config = dict(
    num_hidden_layers=11,
    hidden_size=256,
    head_dim=32,
    vocab_size=2048,
    norm_place='pre',
    norm_eps=1e-06,
    attn_scale=0.177,
    bias='all',
    optimizer='ademamix',
    beta1=0.9,
    weight_decay=0.3,
    decay_fraction=0.353,
    final_lr_fraction=0.0,
    batch_tokens=65536,
)
MLP neurons of a small language model. Each row is named by its layer, matrix (up: input weights) and neuron, and shows model dimensions 160-255. Each number is 200 + 30 x the weight over its row's rms, rounded and kept within 0 to 999.
A block is one neuron, or neurons of one layer that tend to fire together. After each block is what it responds to, as a language model described it from the Wikipedia text at the highest values.

L3.up408,211,190,147,205,171,188,216,193,200,140,113,211,231,219,171,206,208,193,218,213,232,183,213,164,202,222,147,197,177,131,230,173,182,238,192,168,244,203,231,234,216,209,181,190,279,168,212,185,179,218,183,185,192,180,188,173,244,194,186,203,205,189,184,213,135,157,182,200,219,138,231,213,218,218,187,213,176,202,259,195,210,173,236,226,184,207,225,209,235,187,217,220,182,214,207,211
L3.up486,204,162,251,287,199,237,188,199,180,210,202,233,212,142,214,207,178,232,311,197,244,195,176,173,189,241,181,186,186,207,161,239,197,215,208,183,219,193,249,190,209,113,193,229,181,230,254,198,234,191,157,185,224,218,218,168,228,181,262,225,222,142,175,233,167,238,189,166,189,222,196,239,165,242,194,263,192,206,199,252,223,191,228,233,222,175,191,168,177,216,222,195,199,224,148,204
L3.up513,186,182,205,212,160,182,210,215,155,251,168,257,189,245,196,271,219,190,231,205,214,194,195,205,176,172,223,178,196,147,192,225,199,145,221,193,242,190,246,174,259,149,192,219,229,211,149,174,182,216,183,210,142,206,159,133,229,197,228,204,220,176,178,197,260,229,162,146,223,229,198,199,199,190,198,239,200,187,216,252,189,220,181,228,270,180,144,179,169,134,172,166,163,201,150,222
L3.up569,174,230,192,177,137,208,214,191,197,252,220,216,187,165,204,170,140,221,199,205,258,202,199,200,163,258,185,166,160,206,235,201,216,208,207,197,193,207,210,174,220,184,213,203,177,185,185,201,230,203,177,256,253,192,166,199,189,171,262,227,211,145,177,177,181,237,215,174,253,209,196,228,180,207,187,186,269,229,248,195,179,193,191,235,213,209,242,193,215,249,191,197,239,229,277,212
L3.up580,175,124,208,181,202,151,158,215,193,247,203,255,181,152,164,224,205,192,206,149,205,167,167,219,213,228,191,198,159,172,179,185,199,201,192,176,203,292,215,266,236,148,188,212,240,235,207,161,199,208,168,145,151,211,182,174,214,166,243,155,197,184,198,164,226,238,202,209,172,233,279,207,216,199,174,225,259,230,188,170,250,135,276,228,230,212,237,198,164,223,195,223,170,219,206,190
L3.up652,170,174,162,240,215,157,172,229,148,137,218,235,240,175,171,226,172,223,202,252,233,205,220,227,236,202,201,186,164,183,205,197,189,213,206,197,215,247,178,188,233,153,202,225,126,165,133,167,239,221,139,208,228,220,230,168,220,190,176,150,206,167,181,186,251,230,229,177,228,175,219,261,239,250,180,219,221,259,235,194,186,220,188,211,185,166,192,182,207,216,165,185,223,244,263,188
L3.up759,224,150,256,198,213,232,186,238,186,189,174,236,153,181,167,215,220,174,208,144,219,200,178,242,182,213,180,183,209,208,193,197,201,240,179,176,192,158,227,173,203,178,192,196,169,151,190,227,201,209,232,139,224,232,235,183,225,156,160,185,189,180,171,205,187,221,149,217,183,210,227,200,200,220,184,230,226,140,203,212,208,227,249,243,163,199,212,188,255,227,216,180,172,181,173,242
L3.up909,215,221,184,206,181,197,142,215,234,175,184,214,199,214,178,151,175,171,195,193,243,198,162,192,208,207,187,254,185,165,172,233,210,194,241,169,274,251,187,158,226,203,179,211,194,193,181,216,194,176,277,235,196,189,178,171,171,193,180,183,221,182,207,190,201,207,230,227,231,220,200,198,224,203,145,208,198,184,277,216,203,196,185,230,225,211,202,210,191,156,183,211,149,196,250,209
Responds to: Short word pieces in the middle of a word split into odd chunks, often after s, p, or sub: s-peed, s-um-mer, sub-p-rofessor.

L5.up938,176,173,260,158,236,227,209,196,204,180,204,234,166,169,229,219,181,186,234,194,206,212,222,198,240,237,232,169,174,168,219,247,200,169,181,157,287,198,205,104,195,160,236,205,209,186,186,195,159,195,206,198,177,237,204,166,212,201,211,218,190,200,170,167,217,158,154,193,231,222,159,147,228,233,208,194,193,228,206,166,194,183,191,188,182,214,198,217,184,165,165,268,160,189,188,228
Responds to: Second word-piece after a short word-initial fragment, mostly p or s, as in p+at(tern), p+et(ition), s+w(im); also line breaks ending table rows.

L5.up700,191,175,212,225,199,178,227,218,187,179,215,219,158,189,218,237,239,136,210,232,216,166,192,172,140,240,215,115,197,226,211,227,211,161,172,188,232,220,199,218,213,169,153,216,208,191,204,158,139,239,170,190,192,156,230,225,218,177,228,226,210,279,210,193,197,248,180,162,195,229,209,202,221,231,185,184,188,227,232,154,212,189,198,172,195,166,199,141,177,190,221,212,223,206,200,209
Responds to: Second fragment of a word split into pieces, usually right after an initial S or s, as in S-at-urday, S-aint, s-om-etime; also fron-t and the 9 in 1981.

L4.up63,254,180,213,180,157,209,220,220,224,207,183,240,164,240,203,175,231,195,238,194,165,201,150,205,204,175,205,189,274,192,197,171,202,195,179,183,251,200,207,219,201,162,225,244,206,177,219,166,162,216,189,199,256,220,172,212,223,175,211,169,193,230,185,205,198,158,178,207,152,205,189,219,198,164,192,226,238,203,223,208,226,177,223,205,186,197,243,201,190,146,193,211,195,244,228,200
L4.up229,236,204,177,261,180,165,210,211,169,221,183,212,196,229,215,167,123,200,183,205,174,150,178,184,136,174,167,228,177,226,239,253,190,181,197,161,281,218,216,168,236,202,158,198,186,227,155,227,229,210,263,186,224,185,193,177,199,175,143,181,221,190,172,188,221,151,226,218,164,219,177,260,185,191,215,217,221,167,241,198,155,158,211,233,229,201,184,226,174,186,208,186,182,200,163,232
L4.up252,199,234,168,214,170,183,234,183,231,222,170,208,200,197,218,181,180,219,244,199,255,129,174,247,199,260,207,233,206,231,239,192,169,170,164,193,243,207,186,183,240,189,169,197,188,193,234,190,199,140,228,228,218,268,156,210,207,210,178,197,191,146,185,166,164,204,215,214,215,219,226,221,254,173,214,196,217,140,252,195,209,193,170,242,155,184,229,186,174,175,226,224,218,200,244,203
L4.up351,254,121,245,206,188,216,170,233,205,241,216,230,173,156,183,230,149,236,166,245,226,245,174,202,162,250,140,196,206,191,257,224,202,187,167,200,164,227,265,189,199,170,196,216,145,186,227,215,179,283,194,234,187,171,165,135,241,185,226,178,230,226,172,199,178,211,242,179,185,191,154,232,177,214,194,233,180,211,195,212,242,182,160,200,195,224,203,171,224,161,222,172,209,219,227,204
L4.up613,216,210,221,225,217,232,227,191,149,184,165,257,201,215,184,226,135,198,244,156,210,226,133,183,184,201,196,232,219,193,226,243,229,190,190,209,198,192,224,231,268,183,167,225,190,149,155,167,163,230,207,249,194,177,203,179,222,167,202,219,181,218,182,213,187,226,209,166,211,180,189,216,171,200,223,208,219,197,191,262,193,199,164,220,256,219,245,167,153,175,243,165,155,176,223,202
L4.up620,238,194,191,202,184,201,203,214,108,208,207,234,224,229,183,205,236,239,172,218,171,188,198,224,191,209,234,209,212,233,241,172,202,167,182,170,210,202,145,184,223,154,166,212,203,172,197,171,197,192,236,200,214,210,160,166,196,203,248,164,248,174,180,243,227,195,140,174,135,171,202,196,192,197,231,212,217,225,173,172,186,184,172,185,161,228,225,180,202,203,228,159,174,202,220,202
L4.up848,198,241,225,213,166,210,153,219,207,203,222,221,230,167,197,160,190,230,177,232,227,241,127,200,206,227,207,246,213,220,246,169,152,172,154,193,182,210,235,186,189,134,192,182,192,250,191,217,217,245,222,198,260,201,163,161,244,236,148,177,198,186,178,146,163,223,205,214,208,192,218,248,231,217,198,191,231,142,210,195,221,169,223,212,202,200,202,171,175,230,211,195,136,228,267,239
L4.up977,227,224,175,225,126,205,196,270,135,215,247,238,168,187,202,146,210,248,241,226,151,194,162,265,181,260,184,169,175,253,229,205,216,171,186,189,270,241,256,224,168,158,212,235,200,159,217,192,196,187,263,248,218,177,217,151,228,237,177,179,191,213,198,248,167,192,202,215,150,207,161,223,211,174,194,206,247,187,168,269,225,183,177,216,228,212,198,196,207,155,208,234,202,191,198,177
Responds to: Short vowel-bearing word pieces right after a lone initial consonant piece, such as w-ro-te, F-ra-unhofer, l-o-an, gr-ad-es.

L4.up39,181,217,273,191,173,230,198,202,160,238,200,203,180,164,250,275,216,180,206,202,190,208,153,238,235,223,206,240,190,227,205,218,269,197,204,203,164,177,207,225,165,120,205,213,239,203,227,144,168,155,177,192,221,223,199,151,267,241,184,167,224,221,167,251,177,238,161,204,205,233,158,199,179,148,153,213,227,216,198,174,250,150,219,234,168,206,191,195,215,222,212,181,199,166,182,235
L4.up93,198,188,255,171,145,236,214,166,123,166,128,167,237,154,189,177,194,226,190,198,207,260,145,220,193,227,191,199,156,222,186,214,195,177,237,156,204,202,172,181,198,177,183,212,178,203,220,162,178,178,173,164,242,149,229,152,243,198,186,217,206,202,197,166,194,205,165,230,191,207,178,228,213,204,209,248,226,174,212,150,210,168,235,222,196,181,212,210,215,241,148,229,194,239,190,231
L4.up146,194,179,175,207,153,137,154,174,187,219,182,206,225,191,156,152,207,200,250,244,217,180,171,191,206,239,148,187,203,190,187,188,179,271,184,173,177,207,167,181,223,212,177,193,195,188,159,231,207,207,246,185,246,149,175,170,200,204,222,206,204,189,189,182,163,196,187,211,241,170,238,210,257,193,200,232,155,243,213,194,226,176,209,212,186,198,186,156,210,216,155,236,155,241,190,212
L4.up652,190,191,200,177,182,137,195,189,186,199,198,224,242,176,176,167,190,163,213,203,147,153,193,215,175,259,164,169,230,167,250,212,181,199,202,204,210,224,208,203,173,183,182,184,203,228,182,191,219,166,174,219,241,209,175,170,224,200,184,202,181,195,173,223,185,180,169,216,144,178,203,211,202,189,185,229,298,155,200,195,207,170,236,222,200,197,178,156,210,222,204,188,122,185,196,267
L4.up830,211,177,208,239,168,205,148,212,171,231,161,251,179,170,227,185,193,127,227,188,200,196,159,193,243,183,198,217,189,195,202,158,238,196,173,211,171,211,211,230,136,162,196,211,170,141,193,132,225,199,210,203,201,232,159,149,221,227,221,187,171,216,190,213,239,230,194,221,120,178,203,212,191,162,198,202,191,233,257,231,220,180,178,225,193,187,174,228,212,161,162,237,160,261,239,215
L4.up847,265,212,212,159,151,207,171,176,182,215,197,231,176,204,178,238,220,201,241,172,183,218,171,207,202,216,178,212,175,207,192,150,213,214,183,144,167,289,206,221,202,156,271,165,230,203,261,216,196,153,156,176,220,191,162,173,229,215,215,172,174,229,196,205,165,231,178,171,196,203,229,228,248,221,224,233,251,186,183,172,221,190,199,210,199,203,209,201,157,206,212,237,167,220,202,198
L4.up853,210,249,202,172,153,197,232,235,175,225,156,174,169,169,238,196,187,224,222,213,233,219,196,215,231,180,225,205,142,257,258,140,237,197,177,225,206,191,203,182,170,183,200,219,191,206,183,162,229,253,164,189,227,217,200,201,210,232,202,234,228,251,190,184,238,207,160,187,191,195,183,221,190,207,143,244,238,208,202,203,209,201,202,239,191,145,219,241,221,167,175,177,215,159,206,242
L4.up970,219,214,213,192,202,235,185,169,234,200,191,250,225,169,218,236,249,166,199,230,275,155,171,182,231,213,192,213,237,186,254,232,273,245,207,193,237,195,184,189,147,175,211,203,162,187,198,185,128,191,206,186,258,207,188,181,253,207,231,130,237,222,171,162,172,131,196,198,194,195,199,209,187,237,208,232,205,187,272,161,188,202,212,208,166,230,191,165,184,221,171,183,187,223,199,257
Responds to: Fragments inside multi-token words, especially the piece just after a prefix like trans-, rep-, post-: trans|m|itter, Rep|ort|s, post|m|aster.

L3.up206,239,192,206,181,300,225,213,199,152,186,221,209,261,249,158,223,210,245,163,214,216,218,149,239,226,195,185,171,213,127,250,181,218,230,176,195,205,180,204,174,182,204,197,202,184,199,156,214,234,173,228,196,195,170,229,213,216,166,237,238,193,238,219,256,207,211,201,211,187,178,171,261,207,172,165,211,219,171,223,217,201,212,203,193,245,196,184,251,219,183,252,221,169,221,204,181
L3.up423,208,230,229,188,204,209,258,186,171,263,217,218,173,176,176,248,229,183,191,171,246,213,202,221,157,239,217,252,209,195,221,216,172,221,100,214,203,234,241,155,253,212,189,227,151,183,166,166,193,255,223,245,222,170,231,185,222,238,195,240,216,193,168,186,194,226,141,221,178,205,211,197,240,209,172,197,203,186,196,161,219,209,209,219,203,207,204,179,231,230,234,217,229,178,237,202
L3.up453,230,205,240,200,249,235,198,205,176,257,153,218,177,156,212,199,182,193,218,211,192,216,146,202,143,175,162,172,167,202,220,182,152,196,127,131,205,174,194,232,186,193,140,251,184,158,221,198,119,185,196,227,176,174,228,204,200,180,203,222,191,214,181,162,226,173,208,176,173,195,212,214,147,194,163,202,239,183,209,179,202,189,225,219,206,180,221,180,231,153,252,210,221,182,228,184
L3.up478,251,172,241,203,184,214,186,189,224,188,206,188,188,205,150,254,224,174,170,177,227,221,186,203,204,214,164,252,187,202,240,229,257,226,156,204,172,187,202,247,199,224,197,200,224,165,172,223,142,242,258,166,208,230,188,167,191,158,189,202,201,227,170,189,181,207,239,211,215,219,200,219,205,203,183,206,219,177,228,240,231,145,210,163,167,171,201,234,210,183,275,185,248,235,202,229
L3.up796,213,178,242,159,234,238,209,186,210,234,195,194,192,196,234,213,189,215,166,172,164,217,150,175,217,184,185,238,176,201,240,167,271,198,188,188,163,229,187,230,210,195,171,237,223,197,202,184,185,204,271,232,198,238,179,202,155,154,197,256,230,257,209,205,195,163,264,171,173,199,156,219,146,194,182,218,182,231,205,279,243,155,207,239,173,209,224,243,207,174,243,216,233,202,203,212
L3.up873,167,198,196,223,206,184,233,249,214,205,212,235,239,201,233,172,191,204,148,180,174,175,176,149,161,169,165,151,256,229,187,222,228,205,211,199,157,220,233,212,254,134,187,209,189,235,165,197,250,204,183,138,149,194,238,188,186,184,200,158,251,241,188,208,182,218,266,185,142,171,200,211,189,214,212,225,217,222,213,273,220,149,238,206,181,147,159,169,182,247,245,211,178,129,229,191
L3.up935,189,177,245,233,202,251,150,183,175,250,189,229,200,182,179,237,204,210,167,160,214,184,198,169,197,215,179,221,194,173,209,215,239,224,226,189,185,277,195,238,178,205,102,180,224,253,186,196,167,233,181,206,205,204,143,232,208,149,170,252,159,272,186,197,213,229,226,210,217,225,178,264,186,230,167,215,173,241,203,239,232,155,222,196,214,224,183,188,214,209,242,241,203,232,178,176
L3.up961,172,190,216,214,222,220,206,251,191,252,210,212,231,181,166,209,199,235,195,229,263,198,96,196,220,216,149,166,225,184,223,183,216,135,170,233,193,239,200,176,191,174,181,235,200,187,242,210,223,246,232,245,175,180,195,203,204,204,183,155,161,221,199,215,155,212,263,164,211,206,237,265,231,205,178,227,194,124,226,243,227,209,194,181,208,193,230,180,188,176,212,172,209,221,223,219
Responds to: The second word piece of a word split after a short opening fragment, like wh+ich, he+al(th), Welterwe+ight, or the s after an apostrophe.

L5.up60,204,241,214,178,201,138,211,234,167,236,200,221,231,183,206,201,199,218,242,214,193,183,140,147,234,242,228,168,160,173,213,257,237,220,164,214,185,240,228,212,234,188,259,207,219,232,186,210,205,177,230,251,167,167,129,220,215,221,189,169,187,215,187,152,191,116,186,195,221,213,188,245,262,206,162,238,238,191,231,193,213,201,175,178,152,225,205,210,198,222,242,202,263,228,218,217
Responds to: Second subword pieces of words split after a short opening fragment, mostly h, H or wh, as in H-eral-d, wh-at, h-our, H-y-ang-mi, Y-ou-Tube.

L3.up169,214,231,168,204,183,237,283,211,203,191,197,219,178,214,184,224,220,225,225,240,215,182,218,185,185,240,231,213,138,216,243,184,255,172,171,164,243,141,170,164,233,132,182,180,196,213,223,219,212,215,214,218,173,211,193,217,262,265,168,168,184,211,178,209,155,217,208,206,176,188,230,190,227,237,211,235,183,194,231,242,225,192,216,214,192,209,177,170,171,163,182,256,190,182,175,204
L3.up248,253,192,206,160,158,246,204,214,191,180,216,241,152,178,173,239,234,217,210,198,233,193,177,203,193,237,165,195,244,195,173,193,235,242,208,170,252,211,205,145,221,153,211,203,157,179,257,188,174,254,162,162,235,186,217,211,223,206,158,217,201,209,177,234,199,209,202,154,140,260,192,172,176,281,220,199,255,200,236,184,142,256,215,211,208,241,221,142,191,169,201,248,158,229,199,244
L3.up363,209,137,147,192,209,174,193,253,148,183,210,244,184,189,229,197,271,211,228,224,169,228,168,207,179,207,223,247,172,151,213,202,193,218,167,202,238,195,250,177,189,169,177,175,232,257,266,158,215,152,172,199,177,201,142,191,230,193,220,169,170,172,183,217,221,231,239,254,207,157,145,198,248,202,209,197,193,235,212,257,203,218,226,220,224,205,193,159,176,171,215,213,201,218,198,218
L3.up642,188,211,227,217,168,231,194,150,204,170,252,206,153,222,217,222,209,184,205,254,185,176,226,189,197,194,177,177,182,179,151,194,240,179,179,219,221,138,212,190,210,152,192,196,177,221,233,180,226,214,184,223,167,187,196,186,188,210,182,186,181,209,188,222,197,208,197,222,176,208,163,224,194,190,189,236,172,203,235,232,160,159,202,271,235,204,158,191,212,239,189,220,219,226,237,234
L3.up705,211,209,169,209,211,206,199,181,207,182,183,217,202,124,185,230,199,164,175,196,215,221,176,241,193,255,232,184,160,147,275,185,204,144,195,208,210,220,221,154,170,159,173,214,183,208,224,149,226,176,219,193,179,244,183,174,217,170,163,226,202,270,179,153,222,189,257,236,219,187,171,222,259,231,181,224,227,221,247,171,220,183,236,184,151,173,209,194,167,239,229,208,185,199,176,181
L3.up734,169,214,210,188,178,187,244,197,166,210,192,229,196,205,202,195,188,236,255,208,161,203,164,173,168,253,163,249,245,189,247,155,229,213,200,221,188,205,206,189,224,154,201,218,167,193,223,159,201,212,232,183,193,226,199,244,236,202,193,192,203,113,180,235,201,259,203,204,227,246,273,230,218,189,188,228,172,210,186,219,227,226,197,223,190,240,219,174,177,147,175,211,184,234,190,191
L3.up829,255,168,220,202,222,207,250,204,208,155,156,214,203,215,187,201,199,199,203,181,186,227,161,144,173,275,179,240,212,177,243,175,188,247,185,169,213,155,256,210,199,141,183,245,209,185,242,157,163,186,167,194,199,247,181,202,196,244,258,228,193,193,217,185,178,218,208,156,177,207,208,156,147,179,229,242,163,203,178,180,173,157,214,199,135,225,178,211,219,208,175,180,133,174,196,207
L3.up1006,207,175,165,219,151,226,222,232,159,213,195,214,182,210,240,199,178,196,231,183,212,195,203,126,156,204,218,126,178,187,212,188,214,196,207,166,232,200,247,182,209,178,171,190,241,236,245,215,211,160,188,195,191,201,206,203,194,164,177,184,280,266,164,211,209,212,221,201,232,222,231,218,210,238,203,251,272,192,303,212,172,183,237,202,189,189,160,219,179,158,175,199,135,214,160,224
Responds to: Second word pieces that finish a common word after a short opening fragment like s, w, bro, such as s-old, bro-ad, w-in, res-ult.

L4.up182,227,238,170,213,155,213,242,176,211,244,185,202,190,215,196,145,191,146,205,178,204,229,190,219,183,249,207,205,195,180,182,196,247,213,125,169,166,191,184,201,210,201,191,233,219,267,166,192,211,225,213,171,233,116,204,182,205,216,176,237,235,204,187,250,226,184,179,206,154,210,243,256,225,200,173,195,155,228,167,217,170,151,159,216,249,213,115,214,230,183,194,179,194,198,275,236
L4.up184,260,266,250,214,213,201,192,245,242,244,181,227,205,216,203,189,272,161,156,252,196,206,125,172,206,197,190,232,201,189,222,229,179,206,201,197,245,215,196,156,255,147,207,163,182,269,215,199,238,209,217,233,213,131,220,165,224,170,232,178,185,245,172,208,170,214,225,164,184,193,177,241,167,192,198,198,210,175,209,180,199,177,179,231,201,216,204,191,209,180,243,204,242,187,233,199
L4.up323,293,218,211,261,205,236,238,175,181,240,199,239,249,203,186,209,184,188,194,186,209,193,209,229,174,200,231,201,217,217,217,211,191,229,148,191,185,274,185,179,247,217,232,178,182,201,195,189,184,164,202,226,248,166,186,215,195,181,206,172,207,262,180,197,138,201,234,190,165,243,175,233,206,195,180,185,167,145,216,187,247,211,149,159,199,185,244,143,267,226,246,224,229,231,181,157
L4.up355,224,209,227,189,217,191,255,128,151,236,235,240,155,211,179,204,210,215,194,237,198,170,167,152,170,204,217,250,209,210,204,176,177,208,174,174,204,172,212,194,253,217,198,222,207,238,199,206,177,247,181,229,189,115,195,217,192,226,173,218,237,218,179,234,226,273,179,208,213,180,227,178,184,181,198,211,237,176,160,263,212,180,186,211,237,282,223,220,224,199,244,180,196,193,235,243
L4.up387,229,251,250,192,175,188,225,213,221,174,172,197,214,220,156,172,235,194,222,247,212,227,136,192,214,157,206,191,230,195,234,232,223,220,180,149,190,191,175,192,226,219,189,219,192,220,182,162,219,234,268,218,244,179,164,195,192,200,229,171,210,268,182,200,179,131,199,217,176,204,146,233,226,178,144,200,246,187,239,181,184,190,118,227,169,205,156,214,184,249,296,215,196,179,261,186
L4.up594,197,212,197,147,139,207,175,238,148,227,171,220,181,230,145,202,179,208,206,176,265,167,224,196,195,178,201,222,216,207,180,222,219,230,217,224,261,235,232,142,260,202,156,203,190,176,176,216,202,243,227,234,218,202,179,175,186,223,169,193,228,197,178,194,216,181,196,200,121,176,230,224,184,191,139,167,183,203,236,251,267,167,187,243,225,233,225,219,220,219,198,201,242,170,208,189
L4.up696,192,219,202,177,182,219,208,155,219,208,246,231,170,195,219,265,188,176,195,163,177,249,175,189,238,182,222,250,233,127,199,179,225,199,175,233,195,177,186,176,237,156,174,218,158,174,200,212,207,229,221,230,274,180,208,212,205,208,148,232,183,205,199,205,161,249,174,148,180,201,173,228,188,183,220,222,186,200,186,232,169,196,125,177,179,262,217,178,231,190,211,216,227,202,234,220
L4.up931,191,211,200,182,204,230,179,243,218,218,198,238,271,192,217,222,198,174,215,195,193,199,156,205,181,205,198,175,201,207,213,235,225,165,150,213,193,222,196,124,230,145,175,178,160,218,223,217,161,264,214,207,168,159,151,152,193,179,195,177,215,242,186,211,143,189,211,176,198,182,187,249,222,190,178,198,191,176,224,206,216,233,211,200,243,182,202,181,246,184,193,210,175,248,233,207
Responds to: Word pieces in the middle of a split word, mostly personal names (Goe-h-r, She-il-a, Je-an-marie), also common words (he-al-th, fe-el) and digits inside numbers.

L5.up508,207,226,160,197,241,194,205,226,194,231,167,225,249,202,203,198,213,251,187,273,181,206,146,212,204,190,160,161,175,173,249,206,236,224,215,228,174,208,172,141,219,201,185,228,171,181,207,203,220,145,212,226,212,152,259,204,209,226,143,236,209,220,180,237,197,188,229,159,194,226,213,189,230,215,200,234,197,209,227,176,194,201,184,204,239,175,135,215,210,178,227,158,190,192,233,243
Responds to: Final subword piece that completes a multi-token noun or gerund, often before of or a comma, as in camp-us, possib-ility, cleav-age.

L4.up62,208,187,196,250,189,213,178,259,187,229,186,192,168,251,202,274,203,222,220,156,168,208,160,194,209,176,156,173,193,234,239,185,215,192,217,156,176,203,185,157,195,211,234,222,172,217,231,211,216,217,184,242,195,187,185,190,170,192,229,203,202,156,169,215,220,225,213,189,179,229,176,244,185,225,200,204,264,228,215,158,184,197,182,229,215,193,159,223,152,189,179,188,217,204,270,246
L4.up136,211,215,159,208,125,199,228,214,179,200,169,171,161,203,215,238,148,207,214,193,218,167,138,207,237,193,151,202,155,211,228,142,209,182,225,173,220,236,228,162,237,203,222,235,188,171,252,219,198,164,205,209,212,233,159,172,172,225,173,237,251,243,204,216,191,159,191,225,190,244,153,213,211,194,178,239,215,242,215,166,195,233,157,202,231,185,174,220,276,193,218,269,165,190,215,223
L4.up447,236,196,171,240,175,202,234,252,199,186,145,196,218,229,215,249,186,224,236,199,178,211,166,192,226,190,196,206,211,186,222,176,265,207,198,113,213,199,228,216,216,197,242,230,167,194,210,154,211,198,182,213,186,217,148,207,156,195,186,201,229,190,197,150,156,166,172,189,202,235,192,230,215,203,149,232,211,211,199,185,208,240,216,193,164,210,160,201,194,221,147,185,154,192,269,198
L4.up452,212,217,165,194,153,196,258,246,146,222,237,223,222,199,230,217,180,206,217,232,175,259,181,199,160,171,124,198,204,224,156,192,198,175,198,146,195,232,157,245,191,186,172,232,183,226,180,155,189,217,205,211,191,168,163,211,241,149,172,240,204,207,178,198,199,220,192,153,154,200,202,224,212,168,184,182,230,229,169,200,172,153,198,262,192,173,190,242,226,196,189,166,149,180,197,184
L4.up456,223,181,202,229,191,164,145,230,208,191,201,194,209,184,195,207,235,177,233,189,193,198,198,194,169,189,160,270,237,195,202,138,220,194,229,195,214,283,161,183,182,205,211,212,153,240,200,166,220,140,188,248,204,223,164,206,181,215,219,267,255,175,182,229,181,181,209,196,253,223,195,223,161,209,182,156,166,184,183,185,184,126,177,228,200,206,153,223,212,201,214,175,252,248,177,217
L4.up546,187,195,163,217,236,217,274,181,151,187,143,214,206,205,232,182,224,202,188,203,202,176,181,213,222,226,223,194,197,202,193,252,210,177,187,181,252,164,260,206,220,212,257,256,178,209,207,214,147,250,202,230,211,182,156,203,222,225,183,205,209,236,174,165,217,202,145,184,187,182,210,203,229,192,149,205,225,206,207,189,202,252,199,217,212,172,153,195,197,245,227,219,197,215,257,222
L4.up550,208,216,154,221,151,155,208,225,232,248,226,212,178,181,124,187,161,251,228,201,119,206,157,268,219,202,194,213,184,211,199,176,256,198,191,170,211,209,204,203,203,219,215,252,174,141,239,169,215,134,189,271,212,224,176,206,262,198,174,174,206,156,165,210,230,203,212,189,193,221,157,196,220,165,241,265,194,191,182,154,261,197,197,256,194,154,171,148,214,216,180,262,193,189,265,196
L4.up569,203,195,197,172,184,205,227,274,188,153,145,246,210,164,144,189,205,175,205,195,265,217,184,170,137,233,178,221,218,171,190,225,193,178,175,181,208,223,164,246,214,220,217,217,152,139,204,184,195,222,212,224,254,204,253,185,239,207,172,242,219,188,149,158,232,205,202,248,224,183,191,196,185,204,244,196,187,248,187,225,188,189,182,219,173,169,225,246,185,208,248,211,238,176,158,213
Responds to: Plural suffixes such as -s, -ents, -ers closing a noun or decade (2020s, works, tournaments), especially in section headings, and the == marks closing them.

L3.up48,219,228,157,232,190,194,184,224,230,219,197,187,179,233,179,174,236,201,203,235,181,194,210,185,131,247,210,203,200,265,225,181,204,170,233,216,168,267,199,200,216,236,219,199,137,182,222,184,147,148,236,245,200,210,172,214,249,153,246,195,147,213,174,243,200,188,238,209,160,174,199,155,227,169,144,193,208,173,228,225,192,222,218,243,189,165,174,194,197,249,188,176,198,238,243,210
L3.up51,182,208,252,195,136,205,179,169,227,192,176,199,242,170,169,207,168,205,219,175,222,207,175,178,145,211,178,209,205,164,273,244,268,209,262,210,164,165,215,214,186,218,181,247,178,203,167,150,184,161,243,184,213,203,187,207,176,203,217,232,161,176,210,144,188,202,247,179,250,217,186,178,259,161,138,215,184,169,174,188,200,185,190,259,183,195,188,203,194,264,199,209,219,188,193,225
L3.up154,226,154,173,183,233,180,194,175,176,204,231,209,252,202,137,194,211,242,212,231,176,223,192,191,214,210,172,229,240,169,213,160,232,183,254,185,190,205,219,298,204,219,220,221,173,205,222,162,235,230,227,275,194,227,187,183,217,180,231,199,238,209,180,211,161,221,208,205,181,221,201,200,227,183,174,245,174,178,216,182,160,117,172,176,121,147,172,246,95,235,226,221,217,198,176,219
L3.up512,203,179,152,223,162,166,175,169,217,267,253,233,205,247,197,168,232,238,189,194,185,193,173,172,155,234,213,255,203,243,242,169,193,177,214,186,242,230,193,211,194,235,212,208,221,208,212,205,166,197,182,220,184,222,223,198,233,170,257,167,223,183,171,190,209,164,226,197,208,204,265,183,262,227,137,172,224,184,237,245,206,212,214,223,164,204,186,242,224,230,227,194,171,224,199,221
L3.up889,153,247,223,221,179,243,216,218,224,221,192,228,224,168,179,225,140,228,250,214,193,163,154,155,160,214,187,197,193,210,250,196,221,200,240,194,200,191,221,220,235,172,187,229,174,193,255,173,205,202,251,245,161,190,207,230,191,206,209,226,171,180,207,167,228,184,248,199,196,185,188,227,163,170,177,200,245,174,203,237,183,190,214,241,162,168,264,233,183,208,200,211,207,190,212,220
L3.up910,217,197,230,187,163,207,219,189,223,197,164,219,244,209,169,233,218,227,222,202,261,191,143,146,240,217,156,202,161,186,264,213,259,171,187,174,181,184,230,200,242,258,234,212,144,187,193,163,201,203,176,182,250,222,169,211,207,236,194,249,202,180,200,178,203,177,206,153,289,199,220,198,216,186,180,190,220,200,166,179,178,171,173,232,187,208,181,240,191,150,211,199,218,161,223,188
L3.up952,196,175,169,231,235,192,248,221,234,188,194,209,220,183,198,199,213,219,257,206,160,185,210,204,201,224,155,177,204,194,264,210,201,201,181,209,180,203,204,186,226,229,161,240,158,190,247,247,175,203,198,153,216,181,286,212,193,202,233,195,254,219,184,218,124,130,226,197,195,207,227,196,148,206,193,187,184,174,195,272,223,190,194,211,158,151,225,217,239,179,133,183,209,161,165,195
L3.up953,203,231,104,244,207,160,182,246,209,210,196,239,213,191,160,253,160,257,188,239,247,158,249,201,165,235,202,176,180,191,284,221,153,187,219,153,200,250,220,267,214,191,191,197,162,242,231,215,181,151,193,244,258,158,159,207,227,222,191,249,168,211,178,192,186,200,174,164,240,240,228,186,210,161,204,204,196,213,242,198,151,202,213,254,213,143,184,212,200,222,184,192,212,185,190,235
Responds to: Final word-piece completing a word split by the tokenizer, especially -le and -s endings, as in litt-le, coup-le, attack-s, Seatt-le.